MLP neurons of a small language model. Each row is named by its layer, matrix (up: input weights; down: output weights) and neuron, and shows model dimensions 112-239. Each number is 500 + 50 x the weight over its row's rms, rounded and kept within 0 to 999. Numbers have three digits each.
Before each neuron's rows, "fires on" lists the tokens most often at its 100 highest values on Wikipedia text that the model never trained on.

fires on: "st", "n", "age", "s"
L7.up495:543429417491544508551521460473497544497505528533407442556456509523556453384546465525501467450555584508369436518564488540557392566462583533556470391593435531508549547465543436503465482449598475487474429461485491528438556511290511459414545534404493466504556488554470431540430446500529468617482560555380567539507533502476547438494466488483584502444536506476511444417469468488476418488487
L7.down495:454403545489589512563453513477494525432558486493423494521396501506477585587520458451450482476536434426516468494417521492402574429483493481526479484398560455525550570518500435475459548464544541546503485584516489520506545677535519453487552404514574545524556390472416450528504549473457464562520630521540447499497560499496529493517474523483459467561487440540484451513550501415486471434562

fires on: "al", "ate", "'"
L4.up295:559541457521474498525483438520340476616537385523491417571509452491461506496547465482455502519416549566453552467444534560488508507521488511474491526512523452504496558507457509520504405455530512461543532487528534548410520497543550531403459447532483508566490430516494505540571497540522480649482448488479516488514525499430628574479442493494494511561553455564538501424507443558490414484475
L4.down295:491532582466484452367524490470518475428489451549563411548577500483458529493547430499488452523555524484469466484557580461441626423570466502450558439449512553451517504504557568383554545504480461561377558490492464535603464492507533469562515536535486492457519505474493494474464496540524453519491558545510445510513508499535486465469493533538512595527480459437583508651578442452459455610544

fires on: " S", "s"
L6.up713:475439455505352530434429478496515462567479560547509545544458543467541475624485477453560476432434509471508601556499497582494523534541527605477490512506488509513576423442469528465480516475542474480483499492468463484483573524466437496454415389398458481576478534545460506540534448506538515621476581521529547528528417580417507437524477527515404429454506483585567495435418506415607481512513
L6.down713:530485424503535519535592545478475521519475496520452537565462471517523511569459516590456532465465554633481541459462475558517553513503540417472537561523480513531484451497490462441529443515446470513541500396513477342453448554452527531480552522519503569425594505489449555522474560492543489438510478390483562500520517462508411493492471495377428543460454487528498444524397593453506516502502

fires on: "ation", "ment", ")", "tion"
L4.up605:549538456499532481467467500516467559623474615445512444459590474519492495523573502543502483409446587431492488473426563492467468543583628469491502559457520451577443515467447418500431505440472474495508510552563469524539532486612545511545394515472486563541445477521412540533480510439556431546499465517541516530522615497573486523550503400551470449605490548404473475488486382506547556497567
L4.down605:530527597401520430560456456504532538415518601417554516479528493595361500578445452513598501463522490575522501527490485482476451442440396407496553494500538509450538508545463472627445469586489465528574456520503458483409469621588446416571509403526526453449449440573488397457560506485417486591476482516523502427524522556623458540482482472529435462522513468494475524525485518458443558489464

fires on: " in", "ition", " and", "n", "d", " for"
L7.up100:541485518516432425490504419486501512459550509497554470533395487580557480495592479470535530479547541502486519510475487464410490536594430486518399495469506466486475477506573536561503517419511475442494466467512421527561495506524613488385441470446464561521558434504516419500503503507513501519547503446462552573458563416513502466448469464513546562490433503421481500472559384543570417352491
L7.down100:555510488502538567493443602531455513564487498491484453554471498526460529507500400546483570595429504504582468505545486567510526506472507530479612496536488517510465440481482520431531523502443442469469553519517492494433402444517424457495495571531507491522549587519430441490460427577438394482515477575507500460507471558462371481542541506444495512535580519503503474428570553486388440622527

fires on: " dis", "ent", "re", "ment", "ve"
L4.up278:451475407502510456430470604440554473498649445534481439495560400484500536529518529485499522499438367530500557496442460480532466475559423459534558420575509444482539449404503421467438504465505468494487571539446511490481542525612469550523461533481595471462533554484434446545421476578374503541591512491486543415490464501447493593559521515547489533545578554610524557431504549491502535499477
L4.down278:471435547465429538463376518517601602477560623481517420474511507485558447504492449532456516456624456464463557567536528577441536543455484486444481565487513552569524561501471475491455545541465441529476492492469423437489499554458504524476546498522414466482619467542588467490497491497528503509487452400488487467597396569492528392473602469451497478491520561486574539578500526511430401475484

fires on: "ed", "n", "d", "ly", "s", "ted"
L7.up277:559503424498485575436521438538494475505506525402537469492530575499515500437550416533616478536474426465415594435407436552515475573465514524473429492480536503567569469382582576433381462556543473492461472579493409516502596504398560549483437432452430524463488491512453471520556489473515578515485564487462433497436518482400633508490548522547571566501488458613521517586455417561546459534490
L7.down277:496569525413395430510481436406568547487479571477622474594467596481379584511506442436501432513593456445585449506517590459566592517530504493480526519435461558513408477561535431556491512397474481493395546531497465571507378420483555493501533389511557508480557481454562460527474499572487457419452428458437533514446530494526475520389477493522501498483386559478494464546487475438508536501482

fires on: "ot", "ine", " of", "in", "and", "ing"
L5.up369:503426481416544544504442483580298485617437455467484534480538472470504506414501432488549480600436463504632456495446505500481498433462551527475524451478540493521495499417539543511504458409506449491512479595514531457512505470491536503500515555512471463487526514425462437600595615483505510487442555578465481462572524477482497544551477401526509603540524511543488502428548491448547454507504
L5.down369:410486469499506478494501553579591529432460501518496411533538560505568516458460528503408500488511493515524533474470546461516537558583475538527531452427489539443554424557530489508519527482508492447497564408446542490556561475468481500491499587466542448497532461473424514446460502580544511491515503563476460490523422500563444511469588623497586494517450464400477513466492466570528521512562

fires on: "te", "ad", "ta", " New", "ate"
L4.up161:454507502521522557540427391526376372452461446457501392440527467548497569517594483461433435503501615515468528489431567593466520453490469381459449456519475565523476384512485590564559556511497474531504462430491598501495476562496449573476479442430562525542467436450482450540542522496436527555452475472551536560506409439494551505500490466477576546553531530494538534509558457430462414496459
L4.down161:482490520475591538485574523401559515482445501523439524531500612503582484474548505450570531520499501441463382463507519462571421461482500530526511499452450429513507475538522531469563624513445468526517527416461470596514472545508483473552485596578443458480507416469630445481418544486508473522540343518499511578537454517523471410542538496455474599473493376449519517508448498575518425645457

fires on: "-", " Ra", " (19", "gra"
L6.up465:479446526534452507528466512426491521520569379524476416551509470561519491519559478506520534472559548524464578464536608522508493448452522455576482501499525541423422469544429458450463488535557533611509534510521513451516555576413451504463525474455555327538458451544529477491518458516557483419498547485483494474515494427488561535625421435527568475489433565515621475565505484500605461510495
L6.down465:582539465502484594482449444528428574481361511469450646511440467398537537483528525584428410543465424509516499498501413523630518596541521493421582468516551562461531542525495495486459525432603455447576443534451525451453476378554442473470475567532491593478470569443444515501504429475450470490557357480542608466552503577526501407489530505515546526447527468520493544416519567436481549391543

fires on: "er", "y", "ly", "w"
L5.up589:518485527434554387440422433480473521608547541431528393495432530542556535498521516470492515444507509413493532461510523509479474495658411519545527459458571458451445490521434517524455353418527520519483408467530556543480457506446439613460494460416462490429507482571435419434529474551444528542542402439418547525491504535480463525474460462427486468552534503619413455514474486463556455503573
L5.down589:559592409495519384486485559476528510482397393489443467517459580461432566507494420504554554488467461510511491526499531510544480508478545509452496521480503589524510531511494504445531539487518558549547475629381487503473403482489483519502517477547486384449494516500561550397448453497478489498445506452567479509445430524517578567484486493511509483548389512469525575514503516512465503515544

fires on: "f", "it", "tion", "ctor", "off", "ation"
L3.up408:456499510476507532464409575582504618466497492567408513502463519536542515459497561540463425554493544531397506487400496526458472461508595459600473463481511491557487482442445442414444453433600587509542537534513492526464498541464470471438487521535547580499457475542468510461507480440540498522475425469510581616547481482476496514529426349470423441608519493611550480599497541486406475567480
L3.down408:552578572457623392493539422388444549539452529491552434517467480462501416515478534441498442539450538524507535604562582452540483578526516500498548376503600573457515640430529533518515553477490539483537442533425559462407559487541482465414410538510451579493454522444523530508522513447571464456499489551611566494369469452520541499505459555511489597467482552526487591449520455553561472513512

fires on: "d", "al", "p", "val", "ed", "-"
L7.up596:547541421447372569517466514479477538478577581400490546560521527471441461400538473418571533459438487508505461539506501525549466556484451451399496445498468504588484560487610406460461502465488466433540545535533490554521515517583460433511460455409404490575496513481529442466491622461433477603551460467539487492521563447512493484500397492455485432465678461549469407468529503509450457502454
L7.down596:484532506566496549534484549653375471507522473513542470544438489504569514495574500454496461443439459546449498480498467558503498408565451515493503529410446521472486504462446509535480487503537452508385508516479487463560502455548456534484482552542573459553524553585610442442507571532495564693444536549437459529399530489624551471508411478568498493487427454531482497616467443426521476532504

fires on: "y", " his", "se", "s", "ten"
L7.up242:512490483481522576476489457566491419517414463436471499515539586504491509454433570553485502466438494521474494447430468365547503505399542480449482497520544563527412496487487572427501470450505530523542408577574531542429581483435492550486507470476476504525469499513485512490493560473539500550460429451453557569488569504479628543543556492557510542482433569544566513536433504532493564417488
L7.down242:511443398502490501465581502525517461524554463494574493488523491468370536460538497454489518440634554526516493468389562346503513606461478487498471504495445469557508542515487489454445489519517447448490573348483501501574426486476491538594439467491562480437548534495471486464529524510437476425495564539462463494440569532432476497448498546550504442451608541561444480502418418581477586513479

fires on: " and", " by", " a", " in", " as"
L5.up824:533500525515382478509535416421506601492468484512517416556432481463594523527466525461530481551513509501540524503490535471500394518555454499533482500399534474538353555519565478519534542572539471554497443416456436452552443524449491404463487485510500502432549477465502414467528562477534580544484493440483537519478496502487553510499468480573506521484472545490552526518490462569620589500390
L5.down824:437511487451427449540480547549556529562568517450464549511448538464497476487491470538476573582542564589485553474542467648549515469437517571494549511519516557613560615434539539510506444533541543534382479451548499527465442613473449437462530533447433450523498545486434457518592523479546445524462544492544557509508469468498490462511391415481530497521551471550545463565539483526504522490547

fires on: "n", "ing", "s", ":", " of"
L5.up593:480550508482497523509425500513393438540491530321484470517488477452569415499601520535483454527479522524532510440445465531602488478532507560495558433539431499497528529532423506571480459500514495504513393591527474564389536510353515524477494468447488533528509488500528432591515523533498498515519481454468535586540516504513439488523535520548485518488586511446535549470611495470525422465465
L5.down593:429493481545462440486506454571524499532489476492517413504482524479504479550514504531487389473478488511519569487491540543533565536474600515534519425492458492511552506469557479510430526544520472522500560531653432440445489601480556460511534518473560439554533496494491449567446546436505438477582506578398547508501496432487497539411520573625505530541402486531539510510479488522415549423598

fires on: " |", "re", ";", "wa", "ve", ":"
L4.up408:494608505521497454501538562490524452471558467488526550477494439511382491525550609523544507539488461513479485483594513411385446525480404530473524479492426387534526568455463502480409527492519525508612607589491460537478577482588459515532483520430604395458500455535520569483464535508429405513462413533409461526464549491466580568546431440426502501508487441518476493506470502469523532491582
L4.down408:571479402490458486501523523498543520484462413459513555494474580501464483525588476467467452394460550447536484405456498550512533426532573390443491453583530523477563436470470448503469541549516552539519484539497391458525531566509527518461534529493401510483484364440576505520365558439581468536610474491524549406544486484376458487501550505609462499520431472465417482468388525462499474466456

fires on: "in", "p", "al", "re", "r", "or"
L3.up543:547469444450471611440428526505450472541534473446432499537517492569502552519460511553505498485446586479556477523516482623516504479599472585483512408523555422503369603480452451495520485471444527482495545533516503472472505539544580607396543557542476458519424444513499456522490526457485532465551459515433533489538515503412526555506424464474471458449479453494473529470495508522471485411477
L3.down543:481551533529349520524532530548475568510460482497459494430572462488533524485547534540520491472546407476507519556563514443476517554493476418402503495454517555354574455545547526359485448539474512484431596521490507539552507569500557407466545463474489564537520581476530394518405536483546532582428593473496487545459522588513546526576502490572566492490623470405511458515500425448484508462450

fires on: " |", "sa", "x", "che", "ca"
L3.up881:521539501590526440534463456494463441441480554500505463420427457480437485438509469535497399485434535517573462567553534578517461571466457488485521486499546408591468508529492480463456495560462484525596480510485510615495453502470517449548512476493486467564497535591506532517498502489542425470452483463394482538616474467488490552469529402503447523522462543541503464534564457492435577491564
L3.down881:457490471459467461535408496480552515478532547463578364517439553508488511647472476440504499495550465440485537484460599491497495424509457488470521436450505570437514519516546587474437600476516449530443488502465475509563440510460494539445523477450434615545454530500559457517460506490568507518491530624617444450500493463534503505477456507481540502485414440411449526430494491473489536546452

fires on: "r", "s", "ar", "end", "ing", "or"
L4.up826:475509508450526586593418521476503431633483387537452453578470508474528465479559612508465435587439573492466534465475470523623501561488511522490468506646455427500453572549519558444462453469509563492576539440455535560496505564468444537423476419501558459501418498521523485507534547544527472550525536526394523582572465506484466488494480497489498568455500543530584468501596478535385449493547
L4.down826:507522472572515377497537536580470453510573373461453535473460555487597541491567517524524460472520525620460544523516443450433458451466489474467478512457434535559355492434448447578503525619545439553542454494553544445449503543449405497496459569492540634504549494532472529457427582547473598473478451496521379502435495508475541457532504434526479551598474426488555491570447490600500588481528

fires on: "s", "ation", "tion", "age", "ations"
L7.up422:568446494570476545420543524571531450500461511409477480512501516387477524423483516442466427496513456547474486418531436411487590490543537621557485450491525412461368507473609412517525499406506532510553481538465505440515537531493454518424483470450431505415509508503477495435496539500496546558504567445395558551540479551445499445508444443490416484550442512539545552588482366434451512568422
L7.down422:503453539499554441462519459457501520504540551451546539542512622577497509441487507517452581546495546510420424570541589494550454454378474505519481461525584529592506546474452513468524512553554590551433438397520515473493531477548384520490470551521562506447434496530514467500532422563552500522514524514479524551341496498517499628510474546524489518515500494428425452447480540530485487434462

fires on: " Al", "el", " El", "ol", "l", " Col"
L4.up709:502448529509416582582567463427489523493492461502468535350520479365556536570465483482506491428491467516489546550475508614524568530558472539514510545483503524556474495511528464619476504467514470448503457505510399446425433524552476492526499517433486511421431573477514447415565630452450513490597471456527621491575467497500487514499473453464614499570501542486500532469442505476482494509513
L4.down709:497449503479520506407513523504508467463506571558438526577543411531569395571482483584528478454501531524442488472431476482408533472447601401543458592495452494538508514542599548444559532493597503528436493503491448392413535495579443544518615485465519466491512411563431520416436587473539579514554517579454496485559415479497475503501613483502599588544461444459531555589521492397463497473470

fires on: "'", "m", "an", "en", "n", "on"
L3.up777:397530487602496497496612464492384566463587556495493527424503531556404422500535477523483545582562501534439382451542472428450538494466472444542521497530558547568491542364409579423494422452465510520497511511454543493392589527539373469492448621471587422497442504554442463535501513595552432562501481512455523473589456524492569475566419541444511468552479524524495555438492503555497483450520
L3.down777:495452483490540532580447484459557523550455508411464529568491429549555516497494489425490508428527548489538599582525492468549483475594534469407581555497487444395545428491493455521550546588478497455461507540537472563536473543477532504554625469531501529529407458446599371479575465541621587512519612558497422497512509466544484564548597469533497460544474438483519471515585533521465547537492

fires on: " also", "ly", "s", "y", "ally", " later"
L7.up616:516468496477489590439536524557492462484426484420451499507494556515472490478476494542527531576464489474457465425527473558510521493447585484538469426441509506563490515502410484531534543576532459577481412574465537471470485508481496460483512490490529509417473473457443501497442524521426472441470431481446419414577523520532642474540520522475460496445472430560446523453402464554450519429401
L7.down616:487464492495531594508449457479505454522487545536499453443467501529518575479568437413508435573486477506548518636397570481467466632565517434461476504498507443494484459457544447580470539496496402405505567482476482579479372418460580471443469568501438436525568482533448464517568470474585502484497531492501576526424516471473500466492499500512510490511511490519465446515456560496458467488558

fires on: "-", "–"
L6.up753:499342519429424513575493492464488508490536465458493514491461514524497481488448461517431571439496624513501523620483518516518539475488508529471504464471444550471602509571557463471502458461539493603555497497461451465605386504414534478460480418453483424566503544414471400448459484550570500449541487534517533518489456470491545496608462423551512470451481551510514565449520515641457461458512
L6.down753:481502435578561498500491447535393559539456452581487495555480495479523456499461511555478471595388512513571441529505449572594511511519634521489519420496510525514501515530513440475442475539613495483659568496507524470521653370512426457509481489537425539546557444464501471509468448488457485641484479448473457537527463523516463480580446466506489570533489467438423468581508527560505527468453

fires on: "son", "ide", " level", "west", "est", "ent"
L4.up205:506554469616546484533502590484530402539580551546522347481477487450493475541498434395533483521512530562447497436441506558502553530524511467497553465486424404577590571511541513430461526482508508436495390529527486499528608481456467604436404443407438515491551462525540535464456447549507445505599569519358480490590598553464487617557380480435424453503500591498531433495441479482488516473507
L4.down205:425524520507480554439459472532551484525510487425504516442425420581452507438516595498537478445540504411465538557463540500489475500521575500520453565558427435598484575589514523509473442469483500630560530513499474512502409403394529429507480556486450452486483651581502440490481453507493497527604567469477499475484552575530428517462485566447508453506501546510464512418444489487455533455428

fires on: " (", ":", " (1", " Ra", ";", "\n"
L3.up284:484440530480461525487402547490425422487536506497538519474493402534499435457485488502548432456527526577535545467408511520499457453480512450627414491505537465525496429490410538539509447525470458528502480502427501496529561532408526546595448448401548520521535406454553446504489526481532471457521533549503481495504573493486534496614546457469464509541474563503570526459459449500493507507496
L3.down284:445531415549526486440506477500559539515511504464502526525566626470559472431467416616480475544502493385419581500364423508530597505544608519483596475514577571460497522512331568536526487538560416468486398436548511506536557315481531450502458549473464481586410456435474469523605448543484497581519466533478486480569556537469455555482501517519583439487573532453539495444514484454592417546478

fires on: "ation", "ion", "ment", " team", " Division"
L3.up185:517423476520481568384512465484530506504533463412496539463497540481461484534548525477539543555399525497473514370408473517563503528532500532535461549500460457545455439526455429476433495354567511480472493504466528528550515541507479466570493573472571564477488515594536513532469485479474450398454518450554425460492664545546484528568498450536472458466534547417504604485522325547454569520572
L3.down185:538522501471535514560517447489464589569465489584562487362564500502484444504548590559529499417621546560542512518486438559468473464544511489560489494475515440533580419570376511522412504444526487468528516546574531419450514473518549459498519462519491447540498500557512545465579482600367518473516474539446389465511475383566535534498538539487473505488476514614550551506521419498471584585520

fires on: "in", "o", "an", "n", "ur"
L5.up721:501606304471553462531509475537436458459516515559509508476454546465529544587469453493489561484513441569413558456444502418473511567509415420461485539570525609508557556511457501513421432429492467540506487563511446499497467547520481536479469565504469507541493450478427435463522569482490439457590519506531599538553600423518462565403504541488438553504537516546578485526498441577569486551499
L5.down721:535452577573463509478449526453465517482537457434494467499562532520581483490460601512446509488482463592513538464555428558342495564552640479472514483448566450532571449460496453550599504552496528555479567376459561502461567572498456438487442510528506511487494490480525466561474573551519426516438534529474522507516395542541550441505490509346514489527452486415469447521552584423506495390495

fires on: "le", "re", "l", "r", "se", "or"
L4.up236:470561401420527446579400581477431552477474392451484468482547539493560540562514574551460498506486452566569462544446527522562512575524598573496468521496504470533516537471560432537450481421502499489546475569493530548359459527412428512477485480533539482478617516437511481462578526519409537421540537571416585468564536550486464518427452578579483564477505523489550583548540505421429472555475
L4.down236:461482553490504465465494456444492474602497574480554542435515522449507433535404542509523547539554510445488512488545580426483585426448351510534537466542547585543442442524522563465478510541514483492413570448469488489524571533511572504509499555452424465524406449418508514496546466428622548511466540481579507509520519456535497549443536519492535509452573530471492439458482460483507555509484

fires on: " |"
L4.up818:485513493528512482574449592551532456523486481518514444553538515497533512487529437579497506489495483481425506558455431513563521468464500432503482511463443444611439471520509504439464457496506542505453481546487457518430597535560509527522524506519602452521434500539468571510550569559442454438491329544402474459497550620492609485507449437500550560553573475462503448505495563489518522552589
L4.down818:508434588470512592472521575463498541469495456516626534396552475430501448470560469446476590524511398492465467579594489567569514436522548559540507430498528554493581411516524550436494427464436493491500477443531503444495522552477529514489483548485545414427515441519456495481442516471521512464468538534558532475480510586504508568583588492539455490503466448520485497391503578525512504524460

fires on: ")", " to", " and", " =", " in", " on"
L5.up336:457433540494421448524529433526490556504553549512550469492524543497470515516573418393568597453553500474522432425481615526584412569459515371558428469490463529517515414484550497534477418491557495609506438487467496505544506533533551453499439573501523510440485504504538472476542553471413557431588528497499470504484559483524422570505491495530518553549489502450501531421433387527492563479472
L5.down336:513448533531473510414472618460538541496454527493482491587481460537526612428488565533632583469515503564507494397473486535528513537605446581427540432543591489428449508461490494467446519568477480555512449555508580515526549440450565484464433472532489518433596446452520499499513458553476489574432492581524526526466453554572416521556506511438479467519441517545546507475426523456478506573391

fires on: "at", "-", "up", "t", "ic", "ke"
L7.up820:487399423524422540447455548486467452467541387533438503554595469500543422419494557486482459480456505546488523374498495427516514447556550526436570463481511526449524461559505455515476501330515572442558433561563499526485599510481555496509568362478469460502549499531554473503585414605478401492516509550554518526545489509452495476486529484521446500478544530548552539469484485521567457501469
L7.down820:574502511501507507521562557426464584531506479514475517597452463450507462523445510495494500494522561476510369520521496551494527493513559477580556486510502414576435496496451529479428529482507515498524565433511434461526505605567506471538541572418535506475508557461554537473519483458510554524455513419464515542500503362496496518487458487410448508501376533448471439525486448511400443480434

fires on: " |", " "
L4.up811:483538523495503510469569459486479517610574401394496471535501470419468530489438546553521566456501487478547457601479614515440555474443535477549466514493390485533441524452521557524555426512557603479544603499464488501452522518515477564450455481460573363438467487529488504528528447501416474466435353492473424444487470493494584465516449429494552567499495412491502484556471511535535522513603
L4.down811:546497576589495500558507491499458488465446453464551545447499462476467456484526553466499495468491466487558417431584512501474499376443611518493515475498580613510558450500439553473527513472499556533552478490463481482542493631486504455543587503489597425473479452444594541500409523447513493511395408467482512497523545516530505470548485441512502510565493377477485486387447520533471478505485

fires on: "s", "ular", "al", "ist", "ous", "se"
L4.up291:573489577560551477510508418451422445648573392574556451453524456565512484453459559469563451473508555569462526451460501507496517531522524455550447529403495469547497553494497461528526446501496496509568497561485431495532481500477527497378440384394525497543546458533449456530509492511495547581479473453437436551547541519460568524517504451448452592537488507525555416503507405536472606518522
L4.down291:425484408487484552422510494490620454511483542486564615519532505471442595562583493481567429499499504551524531514527459485479480545374547511527613414438463541520569559423474506508501487498498439508494477508542543466559471448468540522481418516497434507491451529524500489411525458493468508477554590596517459504518595501515485554474539538573639428552531510442482492500400469482535491511521

fires on: "g", "n", "d", "p"
L7.up487:475574516357428488509459462558480446494457541466448509577431508467538525503543484434659526578500435475502486520403418541490480538468481527500436388408441493524392499584542532427509463516489638482481557467513497502497518459377466546450524515381462502494514421453477476456422493559471467530475527576413536467513439575461550559573549518607558530476486571546489571552580446533455399379475
L7.down487:481516516493415546490494547478487613447378552430431540510527436423477466479516512552475551462404570467423487441531483469466506510449590522383508481609529478518515546473470469415563601392488477513495486482502507544427502574447524497466527619581469515499531566542493597480462490493433459495547445494538506440518485512479418451433481499511560469466479439475558515477557549498455558601452

fires on: "t", "ed", "tic", "n", " of"
L5.up792:523511464551495488506502480464447436447497464551506456528486498424471483462463489442565469525482508508483403445487521365645525487520531574514497497494522570480336529523537505463455477452541528442548479505542536467477489519467585560423494567470513553463506422553421504539530476498461490407538475563466460488490531548421511550599420545557579514601479503558499515564514459446636556473496
L5.down792:456499378447490429491489396553580493499493594486564473491536535613492534509474448475479493470532450512570605538508425462450428493433488482447580555555420502484584539478481517455506525471409397424518554563559422504453415435560515563494478525493522441529517552484522438458464521416509543557423483444526477559530487525533491551414567588564475434506560496443454470569474456492421496552436

fires on: "s", "n", "z", "d", "S", "sh"
L6.up219:528522414502434523438479515398393475479540560597464554404514514507557570480491459536503507513544480481468519456541485533588415613546510422602518421448523440501463473465488362511440577480543606427478429515451431465468553556508476703435475486374531574501562462568456538528492454516474447499562564486500602548475502546503560441480536531607427495429576472537574491483471479469452372505527
L6.down219:529456503617578474595429528411386474536499511489427459510498479545584492554477551535422499525446509525436523451555462598441452561498642518430492417478483447506441413522549431417500483610487512538655477481507468399400493521536533522328540575485496397506532577473507600468508540558465507490565542440494570463478547482526452542441511442373438542485459498474545494560477562498464554525470

fires on: " S", "on", "al", " El", "'", "s"
L7.up754:436390452530474566495511499541475533490498501534491533457445524489523503496491455507497515506500575514476487588422483554457505572602565448520525470525496481502568482479558564477461402451539606599557376482469422501467616483500470508390490484460509534490515503582411412517520509555523559553476495444547576523542477483482479484513472508478558401516586509554513534441435515483499506576486
L7.down754:463565461494537511504449580409535584540562492545506554549494536594469459470431573463464540504495517612534572565509423441539515471503544441469557470536446563365530459450462465552559463480541479551526548565498444438524494472512533532574507521553474538497509430509518534403443488521579480494485502487533450519495504530587379512506482475453376484515422420560448518636474602441478416428536

fires on: "r", "el", "th", "m", "ot", "l"
L5.up25:392425453519502523539533449408524585515527555559430532470592455485578507583462476507462526506491515499556521534418530396505471553683544508451464426520512450540530501484467427514497493532448487512556504368498436482484439546491538423494511475458489504481504462541456514450503575523367441521450444525517537587566422475485472491521526507512505625543536525406578497437525485514459526504571
L5.down25:526446463515438514403497554465555493431597554534440509497481558549521476571565456435542464441570538545445516524424400555575532419446410479474505463506492464506526466526473511452482525554480526462545451497529524437552600527471454505532462522457435476445492450515438495440579673494478574531521438623464564487525549521467573537546521513422560474578472442480479492570453548499565489571512

fires on: " |", "a", "e"
L4.up415:454481534554508493498478503618514454492477520569457394476546430515456574474525497543478462475476475530469574499474546525399494474404447455505556569451446501537456506418595457499453459462542511481520611529496451515497512522442477543415430427503558436533437459537482553558553421442486429522513541469413442436504523479554432575507421355429504501503583468462439465553499522498488572498552
L4.down415:491559436520433381507486444524538587472454517433546498517519430471552363482525392430447503525434461438478414443531437487566485515446448573593555506436493568387574498576530491477409473494480421545494456491517525526532478552586554540516495494429515454481463414508504519538504504431501513502560591553609489477537470504475515463471418563557517545572442519431495481495436569480487471560467

fires on: " of", "l", "r", "t", "s", "ter"
L3.up683:463510384532618492506567546484462534544507548490511574486529470415479472576498495448504446487490523509546443515465467524505497569509579600543554471475475538498486562608481565538433504450512449537545574496535528553412532504461420521496514496432387433626478383488528509521447585447476467477511483480466526484542537481489488575541441550578489477443446538488486491449512497507487509487519
L3.down683:413447488487435467522514414569513534451524582483530550427489421462591548540482463566468456499489490599482498483522513484525583520484554494445473453562538633493455480517526514483495427509437448431496557476575555625484486508505551488472500511501582494522526565491516421486443561371524524554459533455562504501448465563519528458427504518552585454433573475456493426485487501484423488489502

fires on: "ri", "or", "day", "m", "lo", "n"
L3.up9:504389483503485483528534509537427481471527570546491619550510508604456467570525523580538503473511531537476551444521461501492479608491519494488522433473489364552594475449461495513421492288523496433524469480390396489474536505639442521518454581465486513523532454499471556458451541589449393562445443554463582579521528548545600483526496449435459380524567529531513574461438496464509483483633
L3.down9:485477525520469469495444552538486471485408385463508555500493541428446488488489423529448483517451628415410454409527557515487515616572429568476513506519506507486480465507485498510459610604514452475484476544522588448498489539441507500513523516481473544444432421441487490428506527525564519576561546532610455441480533473477479517501563548493592486451569498504511493497500530488430487431548

fires on: "d", "un", "a", "ed", "is", "red"
L7.up696:501488395459476535532490498524466567477545458392505597498426440423488493503560430454572525498469511428480447503432508536512406574531459561508549470519367584493560509450535409415515536500467620469543536549517479575426509509485566480456534659465401537419526522542525474501543450521512517424586514517482427478485474491484414568469439396562530567514458500554519543501561465576445575456475
L7.down696:511500494487566640473413521471520476411496460542595452466492632515571527564625441403537526512513407488520494481541452593457556380421540486525484555495555422504508522531537492503459404578429521532534467509490543513447471581516464518466506514506482505548604583499591483531532478526478665550474622527436482524510503471534449437460515543572453574479366533539563508482480447489482489478488

fires on: "an", "ar", "a", "h", "l", "n"
L5.up246:456555463514526535484457432491495459424593498428516497573459438461585568501470443467436512457531518558471516495543533515493459532562642575410497413519509479484550524407526391486552474418488531428521399504488456497476470500450452532439460450423421445521489469564407437532546507528416525451540550437524528474506435401479449459492514575485537537495521515565517483463489523504481555508447
L5.down246:526487569567464590526367492487576556548401476509432446539541484511413508501491446470469480455379553628578486523446468526451423505520466539541463533498550499530566447527567459482524557545512501609490574502384500538477510423518569490472445529581547586514426576531492432563402519480548467529451503492500482529471492475595497529534428453419453422562397478476564539445507496543533485496410